Weights of a small transformer language model: MLP 1024 GeGLU, vocabulary 8192.
MLP neurons of a small language model. Each row is named by its layer, matrix (gate and up: input weights) and neuron, and shows model dimensions 128-255. Each number is 500 + 50 x the weight over its row's rms, rounded and kept within 0 to 999. Numbers have three digits each. A neuron's up and down rows have the sign that makes its largest values positive.
A block is one neuron, or neurons of one layer that tend to fire together. After each block is what it responds to, as a language model described it from the Wikipedia text at the highest values.

L2.gate742:519449532433452493481530504491503523462478474490534613453504438484504418492527520495555518444510552488492457531584466398429528592462470535502545513531519558431421437430559434496459601580516487579472589463474545571576501468556489631534525494393453493507444657459499485497499494532564485543546416534517503552475483483554503481492562502463496531532526535416510514438471486508585561572560
L2.up742:500518455526597586382462439511553473454510443425563501486486455408505467421580502600531493505521439418607530560523606615542570472430485363497554498497519502526419434567481422500509500567453474517498443582502450606507448483454565508500408542404463452494550397556542526539431492549539486536558465541511438503482550482522417465579435511496581550528582521529434468537508561505478477521484
Final or middle subword pieces that complete rare, mostly non-English proper names, often personal names in tables or lists, as in Kashir-am, Naw-ab, Çakı-r, Tian Sh-an.

L4.gate19:476446534454489540437552524516417468582503576495473495434500545391491565469478523472513562523535530459380597497611523491521511501488451462483534509449587533453491480576565486516426542556492506473523447474541578416512537494503383567450378420498444499453454501518518491444548457554426419407446486484493472585416516472485587604554483447501492502545497375481429577510441529500564491506570
L4.up19:548424454423582536551520469469459549490446533486468489660517490427350498494512450458388480522517651506457399518487505497511513617439531486537423604597492433422461556506540517532528405495545549501567466490508488454524445496485466445515505467498464505540572466579536545502433473450500519564560444488444447454503480434538570499548487484519472468424515474523390548544515506468494482528563
L4.gate39:481553515496479548505537504426580509603508516600508507500426561430520464481477521457484499516519499433419570390460583477441488416493547487452496560473525495504599561580602522457418543521570521462503492424497522555421385509493440445449529529580389511500409497623563523538587473458414447552560492412481510503445538511448553521506450531507446455513430524483435524540477509519493614560620
L4.up39:399470542555547463480579503476517528494453506493410465551502504583543448516522535480504399454441494434446594548555564483350445588482499616390505548533450507553556454512507508495531484485392568444603409547566520509530535522554564572436429408418434564582502436551449494578551479507482469539529478541562492474490574435488524485557529547473450523582529495598588512521514441439467512585523
L4.gate62:477497627548574549519493544510483574561480586401558526406422507512543485493585533418495483455541407523393502565476544474513555475404455544529433417537460461435475532476406433437490509391501525512535507556441506514569426456500492514436451533477335521592585421528484511490586501582552479474563446492489528486485529497545502513497490535474578459501477456464396486458423547580472532494494
L4.up62:505465509423515528605522474494495451405457520541470527605423515399538560516569479463511535450428610560477471485485371535520539464572512578518507432489497520430573431438548490483517485517417535478559503440585460459518427470576506484470476539385524501523505477478542557529502519484458393420505491495531515452616540540480488485646530419484474505425615486484471462421473568544475452504505
L4.gate125:592473461444447503392496545416484535582508478492433508463445572538538482532539524462518525487561460520521455552468453522537587481506465490503485513470526419412467463526455489510415575466508440475503474578466502468589458479498536450529508557385418469416517444357534445497560538594520461500495430474545485462561500506535548449485441509470505509508432455485430460532469498514559524515562
L4.up125:567498437522497410491512476497541417539385506453503594443491550433441441485485503523515545441509523482407411522544491424494551491484510617490491537453445490511527417532476477402564469453465446572513477501402493599493479444631541455529596379534517573489503576581511434481495463411485476424505499456477526398454486455556545525516440494431466491526495449494432571533520600607535533508467
L4.gate266:540517547517450427503627488572514448465506537522450588487517508544546468479535498524455493485538393493398502476608554564480502444468371495443520491553453510468502543484571578502521537475544597426563493523576500520441512573491445511471482521473477518411569381474458478508481495423500645545614597389495527441410508456485517500486479397519521481478459506551466520529450495535409500502538
L4.up266:496575505564624535467445462451436585507426574474562553533583495533464512512538434545507467544489433548383497457509596474487609493523475467566431544475491430526537566428482465568449484533469460431528456561507445533493543492459432468434420492473461527481504504613478498496512475521507411512520474477443568531514472515595533513577606541536503506558577529510467522530407516494523395462488
L4.gate373:434520449466546417455523583557564485447507510524565555521392490460508434518597511502476510488460536445422500472517517489413548448470482568535480443445545453456446534541418508499512579493483546478512633477480486557517480528476464507582448527448480534525561475513454527503443409615490464599538501483456568450530567523530531492415450568413423504422506552512473555506486540546466468495469
L4.up373:507614520406618516523603535620476581528614504608489646505446458539480533464545519469528540522465527443487453516552469460434528521577517526387551508563483468501512466580518522510484481537461525396567498474568556518510378569571456547529463488445465556464496483573567554476473422512415493481532543483514453511477463543478554532430553433516413494547430547593512539535483383566425527556448
L4.gate393:427432551592491550562549491501526480449455540453520557493575514515515511456529435414556461549483462528471502427465560474521545455526519534465456455485550468463557558484434429512428470440639528418631448422507504417498492456470481479456446593489398417531521556573497467446557445500547442467486520445539482496475466396516570422495481490454463524585453555515488499582505470506437471581494
L4.up393:389560414493456393500503389652520433471527441547440486405488499506479565407576395515492510493518563561469459458591469407474440423496518425562405445501509494479408537489605457421540509530590480378487507512534514546537430578567545575506545489496538522496502532580539525408542444423510482552465429507559521460499502471515600458463448470447470453491427534470509578450496485543509452516487
L4.gate424:463521543526516381532530464469576476451543443489513427437481415492506473489496517459479602393474545514493455490536470525380501337441513597448533547436504475504486486493550416580466571508526491417462483565451427454622483554503450521537482533414556404380452487519466543495481487584519528520549540546506490562421530532541553462585532489544465422452453445556469615485492499503477476531367
L4.up424:535533461495528526572409452511566554449475520460495523531571510592443473517515512533394383495612405452590430589558541467480505529477546507439495465557510507427442541479382488401480479465527551531598563493536533517550463555504511534551592545463542524454524532448524479472525462445526499557553474569528560416495496510512487462492502522459466467545505530500536479564540385555532466490519
L4.gate473:502508485533530436529563466488494463547513433410552528468581509458511437497576396509538508493357429571473523424456454530508572461561497522560516482526440557573466569490376478451517383500494431512518481462449458442436478497433534471451492457545402516477482532481505580535580500507480513547474441465511498477473513512474462507471492466553406540612427404482421494500520454417513537467445
L4.up473:532491571552537546508632466581485571484530563468519622432422451506445450563494507402542568468410529520504477482544551500541607545430555495566566570551556435484582499472498499500515493558414513398538450558561409528465431492593441416494448545541450565497467534502514501530492455493463635466484520562419495513553460417480487486505433494448502530552408534495551509451420458464468532550450
L4.gate474:491474563537564481491572572523523581517548613485522493444505503462593555413586449535566474468475486539437462489561492529439580538575454579460485547617464409515498587487444512456515519517494596504498454498499499518540513518482460480509521579433424394474433409458546466503547409426508511524498505521443452406440464431466488556521461458496448475556511518547480463521468428526529481563477
L4.up474:553529417512587592507469384482597525431460502567597497483426497497488570544530526481530461441533425490536514448508469489445482516386556420429420533491545507418473569547530400522501489503426547509533547461468433457520466470519550555476471527507463543497514535549574531462505356525547476454492510463507503446490454421562502510484411511439519554434506487469373487536481463495421452443413
L4.gate496:517542438527459452481525504493517503554472404503416464553505488460491513444426531422475543476540386523441484449459440498433589501532494531580494417510439586430471516414456499501496467471504454579417469442466384476535453540549558537452557518469464434424535518585484549535426432477493541487450474532485659481516520475463487425484338432477443606614483428479410499439484505536492475487544
L4.up496:487474504428457514458552443646558535472445445541479590551482498580580503476450456490455494488455495601472538530491541596541481560449514540545565526542518514382568590439454473572537490550456364510501449526542421523570477509541557426408560484493550512537514498520557550471453461498475438458485502506460516479481446474460437412528475547525499525617526517531463482440565468599465463491593
L4.gate556:434560536569543454522493502546508542576498510483424596451524505521566436487496471508504501544489530548313459496556455542392524465453426532477509558469546536479549655525562469503481517375511520413524466518525478581490482495491474507452480503445490640465480453459468461468548448517506547484511473534517484586428517433605516476525511495543453509657446454520519549458447444556544420546506
L4.up556:522586576500409444498563477481505572553584533517541616456498482601481524491496479503516528511555524502453493498594574507411573476411398550413461504479583436498502613457563497553425525500509568393598400579617545514494441515536459460476520507459337463513491400478532550480560466489529605512526473574533480566454410423474559493457551516522559502587514499604435485529483483484521429535517
L4.gate646:402519417442518447491453489427412490574467458490515503533412461556435500520562530566417467475511473548449555497463420495441522510560446510504525472535473570496508430517450555582509508520567512440459551463591474511452468540563549390447510486554524450462566425512563516505512575557436428483457499585520574528544455565566619618475481500487420614487491557573531512474494557526574632537441
L4.up646:552546445471495515525523435532566514420505475598470644521506448543479491469529463504525465464560571504460482553456471510566487496461507512463602446518500422609405526454537561524535484542479470417486558496533480536565422590472452519534473476613510389421498463379481539535550507546449512418489498488400544598521494575505543608509525524474451491501457435518495549476607519550478442450429
L4.gate699:464530515494526476567499521503518503545474545531478557515444515570562499464546461519493489552510478444452514529566464507407504566519457506440482445524480422482500468591417544464466390419502533514517563502530484513520535479500483547468479500514473582468532464496436511468460488497392439556567507590548449506596557537534505459553428452510456452565447519557522481488555483497589373559508
L4.up699:506578519542504545566539454521436498499550448580511486517457464485453468511538431506423481528510548576609503442555592454517469440387444428535495501546533494528541500473524524530495471481484488461447472525463563468560542509453482557472505470503569466508556472525499476577471509621519483463569556606548496475481591431596541422581464480446388473476549483457461569479465401494483526485575
L4.gate973:459488537567610491481505503477522463516527467515548523496497547454495576525460559596532520466488574537437524562490420502467483481521502577631554445424460477494481474559460464470455490497485448426493565546527499548522550497532518540399527530518556513486439430491474536453553453551503390537471522492442445469422475548414498425457593365459499616517483538426501589540385498510530482442515
L4.up973:459485511553483496556504467480429481486492458531653523520475476492544551556453461560453486576547417495529465526539497436484509441479503511495494537559476529432527517538594455422470578554481428495502581505576588548480382439448435504496542503422524493432512434410514481552551479456532517543518505540552518508444561459547456482579409503417463580490486527487474516451541519415526524509442
L4.gate1004:504476485633466518476509530468600497449512456460528587441499412587548588438545550460493505469568521477456447477510533579447545485489494496509519610468518478436453440530482479525481460514450450461477502469451530425493496470594526520459534538469335503471461449549484438443533439552487642550558430385501594514536420507590466430500497557461494474429404389453630574497493615418562513549450
L4.up1004:448397519502491482480518476518441489472433437443532542540435550538457513481526555596550550490518507567511537521511590478489503467536559519467506513498519398472406471621514463439445476441548437479543563592436571438495473530528615472409432461480472430547538511561501539540492524543586523434548556507513535392450537586449507508463477572483472513475518526579443568453504580423380497446467
Final sub-word pieces that finish a proper name or place name, often in tables or lists, such as Zagre-b, Kashg-ar, Ahm-ad.

L3.gate116:547533497564512453553482547473518506397521530453629567485434537514557638514463485587464550543464511518529528586520564505470467546487519493582467448501472521460491446501428455490461535477494500439510567496549543502505441513483526495542493551451476374397420478547509530370550563574433503521484505449460582506454510454549462377492489480483502547509519569405402499483542498550558571528465
L3.up116:495539554540520524476539539510562604502457574483562536463377444508427470488486523529485435501555579506448502496365547480469532618458508463462537482516534567545481498467512491479543511563458551595531538511502502480452561460335506555607503559548437539523515561583431605568474528505401506340462364397535516523493576484496460502503454588521543475491571498527479456466480586464553526508532
L3.gate326:529479527531537516502471517453527485377533635448555487566525479463533578522504468609429557510480533507554444567519576472470475539533534446583514441485510535515421544561463497433499515455500527487559607475465482459453532470428609573560477577492429537505513454547436532442492583491453443580482553505505404546442516488515508512448531445497582552467576606503460492507495499524541562472546
L3.up326:547517407471533583502502490507490512491439481430572478547446506465507491545377408456542529514509463472481445463414611525404550553447533540561506501568537491573396496428586445537535510446457382484480590491494443451460474497512463484476376515514524482522551498488492569519464475488392483496428506437554472500566472442558514394593485538467571514519533437520538485436427567532499499488476
L3.gate551:565460533540515521483514547502597619449459589413544646480501428454481582539455494503477504505578472519489498526426503545461552530505524514598448532545494524440461504534452472511479521467500508509586516439551515496404485530455630482586521555447369484443542462541450509395507506544446457536498478418469460557505551380572471462476473525532566608543647546458414499487499520535479487455512
L3.up551:513492559519465512420470467471469453527485573532564544564547540517476575508548486453500498469428492529544497617515561515537457539496457474549394486503563515486511438471514408522520490551469568504533493534584583455463503532486506489497536543416560463565466565534437480421478458537485447537420511429461558498514497420531466436499456419372524513529405574394443525455466549555550576583486
L3.gate773:482556511458547549543506437581595487409452473479501519487501485497516561533507595563526431486498494587511477518424496499459460553577552458582403517498499562472372496495405443510483522482428501582518586478452533478517444526468618442540492523437484508542482501468401549383479457575479491478472461369487536503551478573505467477574524508470443660533489497418438515513355580571492570438470
L3.up773:498541574539616511553535518501555546440454521421585539404509460533468567452581536496501526537511487412532432530524504487447492585462528446612455536479497572497513547446566416522485531510498520532553559520501443473459407509450500458541413508485414526555473507531475586462579384517480481500428524412479563475453520440571502555527523492443534598550529446491461524491371566509442556517485
First names, or the last piece of a split first name, right before a surname in credits, tables and name lists (David, Bob, Di-ana); also The opening a band or show title.

L4.gate18:436486528491488604485510438535520510450500451512418522541552504501512435542481612470526626477586426579500628506487574460525474498427485478523523471516500495447404473475437535422521502452510485535488477450464446470515546497568474569456564556545529558500550533426485560485484582508557549553439510468519508428516439407461515467535443517514507644467548561439533491489441531476454534473461
L4.up18:473522504594505500518470521464596482455544543509440576560605525523449447548469582536492506570518409431489501521513481467570495437495551532475521604490514546455455536443532604406587467421501440515494402474424433550519438547481566494532483549495455658438503435513481522529579474539546501463547514534589531470503408495447497575449517605563482507571536443609444474450488485520493513467516
L4.gate29:476612602484461529476457568505455433538596517495491439466448501504524410440620500515523501538547520473476563447501538561510511522560534522581494429521471586534434492500441451507581507539514542530503487451446524642496459498515398577487479435523533566470448582419491446528508454516551426485528564569516513508511495503481438573445499544542501483590576567422443522535525444399519486449493
L4.up29:418483504407483512468521440476514540487515484598460557474476493466430466504462470590535526411411530505522496565456494517530465425477484505550548477549476546450439628474489555471473493510458462461530507572484418491539508502626488605515569486521527487493423460517398390584410463488464423446532484474549428505490555492488509551386546511483480557566526440502481438488403504529489592452452
L4.gate51:524492549515552587536459501508501540494576476447488462465529489486427458596456526491487515493570462516557596445627496510459446510536416515497375441443559605385411434544585527464564474501533571501433502497534528474521495438476540556590532484483523545579472497493473446531434518533519538447478513416519420548552583477488548555455457494420491494498524585448504442477537531562454524573499
L4.up51:586509532410406508437439431550426492470509547532532477438453523467562532497421487509419513502488531450486552475537509500402487438452470437525484419556542507505460449438474543465473554508505493446507574548434444494568452467562467503430467485528504565504524533399420490558500484495488422449575509451570504437472616532495579550477515467480404431501612566463475552560452493482574390534514
L4.gate81:450540426563498545500471528458520551554558464483551480501612491527586482436439431573484603425484479473451529506624464488455416513526493546399553441524408447506467461463442537599504497498480515513464381458489516561374491437532541457476495534587426395546466500537516531492564504508463509577535538497466469457493530591518436617556481492558479551470517485451452530523493537546423414480514
L4.up81:439537522525451531410511474439539508445432465483550517441542548461561575474566460464463480493527513503421594522480621458486460415583462594556479545537535463443490523407591453474426482506457411547481425541434471491567504584525546488491446514492546494544498428509488505610544512462566428540387412466496501510463549486509521564524480436480509551463548449504572626508557451515406419547411
L4.gate143:406499554546481492544494524509527511460521470401553508481455471537449496548528585470489458490577476442571645589574584556596509465610532435400579417437506492476456479510608432524521512543546515512472483457503501544549460566507515492459505485533494504494522481468474479389488480505504566599597411567582465384485526534565517516470457470527460449465465515538555477477500549566545387487475
L4.up143:495453510486592420522477462539427604435558515530545466496460456557567541578558516507441531555470429545540552494526526466567416512417447538566483450526611553509506527547446451479517543470414545421475493474465480429466524507491446538462490419536497548543492458416360457528518436516494457533468478494527562489571531493546571548415550498553495589472579512530569564486567513422559531481496
L4.gate181:533523564517488531431535340462558393561466496437460434566474530492502419491462412577518451466502576528487514506453521420584469457502440519463409488471486622498476485406559528501569573555455452433451518455500453490524515600505475489534463578461428560530541481466558537482426524561389458545522525525466554441454455497550520527543452485510544519404503442501446477475478445523544448484573
L4.up181:445514532442449449458553533545458485403483460479485484442535404463478577473561570533540428544454533530523482510474514505535475581505505520538504346566526467523486427520559428558526471494518467428482484443532501431480491560438500531464460486449535439509424462449575509453567532373511488512502407504445628475566485470502493490496411513505559538483451579484497555423437534524491412560577
L4.gate281:508549474460477479499399547530476482509503476505529357450451469520480543525577476496488561486585420603550531560502519518530424447523445502594471371510486527548495462504432525458556453509455467472414532562561522504402507605462499402465531471451450512449457450445545443495494535554496613582498439409521521506462415470468583579481482538566571563475418527480511439467532444468527485512516
L4.up281:614531460528622470558571549596456591557543561530591519385585607554537554559545543464514550566557422443569576443509480432531441500583491529443554535565493487462439506538491532389497500490494578542481516448417415495545432552601454509528532530397579526547440532518423481489531482513458459526506470455564504519503431520575503524510483494528517515503549456479416497551459498507487520475503
L4.gate363:430578409490529547557563449544514568501552447480485582430455486526522449447549566541557479504470447486452531545595451451519477423510517559466542529490523463526522464464515547418439541530576491474437476617587505472646572646539491568541464523475483506447509556528483493418503526538607486491414467505490503417523474394638463559468460455579468494482405557504433479488540426486543441433499
L4.up363:469495468522554509543471545474458562577483464547373538595522494532496521636475376567448499585468477517446521464471515421521434459567457509510515518490429558466489464484524469495448420551536407429495536548477498454460545511629449508631454503471509444398465460496456531450492448563460450471530493579487526529577592466480494496511527396533514508563535557404536494531527530456562424468492
L4.gate519:478379440548531481455520558567475505509511525494537509505422374483449552584468569477446494452478512481450546519542513472548492451620502517531537487538528461511502495485429451530533443498561592567505451537496434541469606576525546476549550452413556459489478498554441564434492540418520443579446443582485499489587422461497493515489494513634491554441563580566479497544457456509555463446568
L4.up519:503556571453513503620425524582504498455577505588538515521455379416460494443428610522493568437506454496478577448527442504485435474406567498436479468503497522581495453550456599461486543486466446519598536555473516491411526534502492624531460468468524450503463476436428576502517474506489556422440519472505369474475470532641542508562466491559551443445468459533503386486615457556538529566490
L4.gate520:460467477569568540542491509565571563484470523484502532487540494514518518484569493538397524568538522532553452478610521398493549437517531616491473528486525448456482513507457495506461495398451463317514429435502476567538591554467426503447401523503497607410525568489521503421581518548515462600471519404444532479429506422482493527457500452495494537452430500423539573487590542520503537607498
L4.up520:550622486556465504547540514528494502484519503474471549450489515574419553532474533480519602525484438472541559436506512460412487557521561565509495446532490434462596642565512512483536467494513547536561517414516479502548489556457489483480476526492400465520617501519536545481465415590531498532450618427596491477427506485522563491478466510489500572436484511439501498568425479516429450547550
L4.gate613:416546448458461454412438479485463473549551392452539511444546489471514581558487541465523482435531456490532475482469438442499518442635610449554531485394509485561476470448495549456540583474579567526471472459514576558476503564517438531494482485512513465485477553464419490406473534565551556517513438524457527410480499496515487508472489423477531513551495513424539443569490500530524476488458
L4.up613:493549495505459448455515481586501508495600532550601511429481442506429520491517498421450495459536374491453472555475500525534449464513484476486494485594588502514532452386544532466602449482451452462470448505659474470438543547534435453491487462531571536453455523529460519489459470496559543487432518454532500514399517488582563548453507549482481489518464549541545479585568528471480485485416
L4.gate706:514490491582438414486496509572536561604519504426444433465537566574533531456546538532543500454501544510457499468584489519598482496572504479482563461446501493557502552458424432507407528525509476462542457498522503506485433531500456474445425576398558537538448541492572547465542435564435584601567459495572394616442462496431440572586532436487505483612445517465545514474485468391512380498594
L4.up706:418519432523626448515482579507536526543579488583466542521402506448509461544542467559614472480526465455411510472549420474504468540509418540595442565524509569555473545507442462462543441519506579505533531539580439590462477521507583513507522465535482611454461443603464534552516462451508447478461471522512525446506550469544555440523514562562505462445461423440463549498485542520381501556512
L4.gate734:512468503489485528482509485540487472570566493584475456489505505535590497517626551465462514358585502387509479523469449479567541479556478455478463478388459597581499522549562551464606476517583554500501519473483484596479463482579482406439634539492513483488425552480375436490471459610484517523560514562549386477490529552557528556506547382512520470446501533484500514592516554544462488446541
L4.up734:464536607466522463569554477536516444537482533500488530491456546483603450588589512479475500490625475442520422572477548506512492446496535491490532483536536517394475466492505527538454552532486526546435469512531511474483527477518545521559517444497516530514473529446464511475411541412538582604515426551508530486483417459493416485498539524460562464620501497406417479507470490582456446432385
L4.gate744:493437452534509550442496519559472380478517364478595528553424506517555567457589463434417516527549457596552504561516511444610450544482479542546418567476532559494558541594524517532465502516539445493531513499599639582442472446490426491447508419580478495523485464554514469481491599488514539576440466420490548488467451545471586479459440460487482608558463498481512537530617477403562465523453
L4.up744:461499404513475603467547430509534511494507485452605552443567475440498483466571505509506554448563385447501466546572512510535517502466503526476497507570583571474567583508622570460540517353476534557640522459602483557409440543449462469479467518547493502493526421513496491498515454466378586492512500592482459491482422504455498532463429412443530459530542508477543549546526565512461502522546
L4.gate844:588450481431562522579481524442413510413495431542542490454501544458511517483569482466524513568418480623561462538558538581585495477504431477520582546531433489480430532522507457497440405471482401497464548521503540443539493555525475408443530411516492494565398497432463437439472590455426466485504548494539438548506461504567551491386458457447520464551388567438449479495458531489608487422488
L4.up844:529447399552474584506465476482452525492523466496501431534478532562464515493492492518450433492478485459501403548493518448519492523539526534564432479527544534470500507451576482546512558510512515513506487556471586592433528546535465484405519482510509622539512497479507508559376563507529513598525456429494583537466395468522524534503529604522504523517564508402492477536547510541462541623505
L4.gate960:484514509525469395404395465473512468532618532526515462465531515545455504547452477479522523462591504471502555494529509465505529492521409482432464497493453416460473393477457503463466569473535542493430435396445423617473533540457514507503586467543463503481539478556512481583520492505497460526596459549589488538500512518501480468468592496479514445499465569490474497515450486417466528512568
L4.up960:398508580470541577516442518499430549392544574523460519519520481484398630545510580522566515484476506563524556528555514492485443479404488398485495525463581541479478568537492472545578496559486501512582519453527496525438411561495467576448393473459458575545542585474525562530548511481529496534415467467525451570476574460545533488399525622480464535466450474479477526553505541583461576447503
Tokens just before a nationality or place name, chiefly a/an after is/was in biography openings, and in before cities.

L2.gate510:459445534469545525462564524595429463493550424440450484553462522485587455446521469465398540541494469543515496501534431529482431443499520531553480471503512501557506424461412480414360481492441504541402402520368405499513660556512544474527562445512594431477504465466514506540458462531545546496533523452447591491515419532490527500495483423493513526412406523567390456431501488479510500372501
L2.up510:545701536484545364559559545479491549499523556482507476533460413419454637513427524459419573484467500476527510580565523455474418544494498507557541421605517540528357547469556449486456472439476500535505509505523501419565477535489466552600572525614512520448575524531542488530476536522477518478452588441571471416521478563473536521465476434496386446494501426440537493596547549456573411478460
Mostly "a"/"an" after "is/was" in Wikipedia opening definitions (was a Norwegian meteorologist); also coordinate "N", table-cell pipes, and "one".

L3.gate7:406500551454556475542452461459491545571524583446560528493546544494508502540486472451448512491608630432535493552483484516473600499572578464409510447449503492521416451506471544575528528517431580504503501393463494612420547564453455528477546514383410490486450485433420512470391477546459508521499520487475460503468492550506417433456544427551511446428556572526455470515559478548511415546514
L3.up7:468641437463388452498408478572486538548608441527606589512486584506512465472415482403424440367594480475489354516454374544520532471491609566491479477506490495460545485454520463542541424492515587495423464437473447448512523552523511517448515444450522519440444500479469483480506460450566531518567487474478536493541548437514526428494528506476551544508488533405524425567557467468479468540495
L3.gate485:493455572393479464484549545564465418461487470507550540461518482436504512476472622460543474450591409402473471509539465629562455539492524463446511545491550518469496483504538535472531390381514458517412448448533490519458565531532505417457599599501505439433457408515579458425541546468605561573546546501599496442488455466457425438447417427572481448445493457516519462577576453460509467520523
L3.up485:563451489552461414525634552610548429529503479477457484390512553565615461453453455582568578535519520462449476473521446494535563465502538471406485428471537559525539425455518533538456497487600642414469443481499479603466510556508548541512510512543573463462518420475493595518525531495522549567531568481633526479460394496509549440485494590475423445518479456519507468504544501533516480463452
L3.gate759:529535440439518554538434528510554549481540493509575489533486517461510563533491523371534469427476521477523373495495462472593532566531529455523516463499445491466452478478503402504598535457546515560378503521538518433449537468501522542501470463523497455507418414563511490481489505490555502567508438427584520550533448505589516466557496451563430482495435500426493424531631497511489454601471
L3.up759:551531463447460600499414474511524577520449550408472545523425527461493530516493484529509479460550420512502572466478427511453655551449566503509309377584596571531478550380522383538477479543439517541490456432519493547475461495383465523520553458490435474484490528425452515555516517433558573492621537476567500478559485467407467565390541515522451506433491459466464531486482445473514455465609
L3.gate1004:458447551522428500482529546540488507541545404473509489486492577500579540500435534531397548462590404541533502414518457515560513422541547480544511453541476532415433545454549511540542491491582473592530549457506472545470508529570426450463544535559471492544462564521405521500453459560431596568513423489555440439419448588575531456445558445565495468465567479424518468521469498480532502431525
L3.up1004:559543522380478438568474502459489468570565513424416533510537489598546555533543478506498474473485503481510483495454511519420635489492525494537558460447592569561518516406496480462547498491464489535567489463545499489406615465523455524555518402385543514444498541479461534494522515502595526559520457522465533467492482520494543524555501484498498545628510500511580537577486478495509452519448
Fires on in, or the comma after a town name, just before a place or date, as in born in Grand Haven, Michigan; hospital in Hanoi.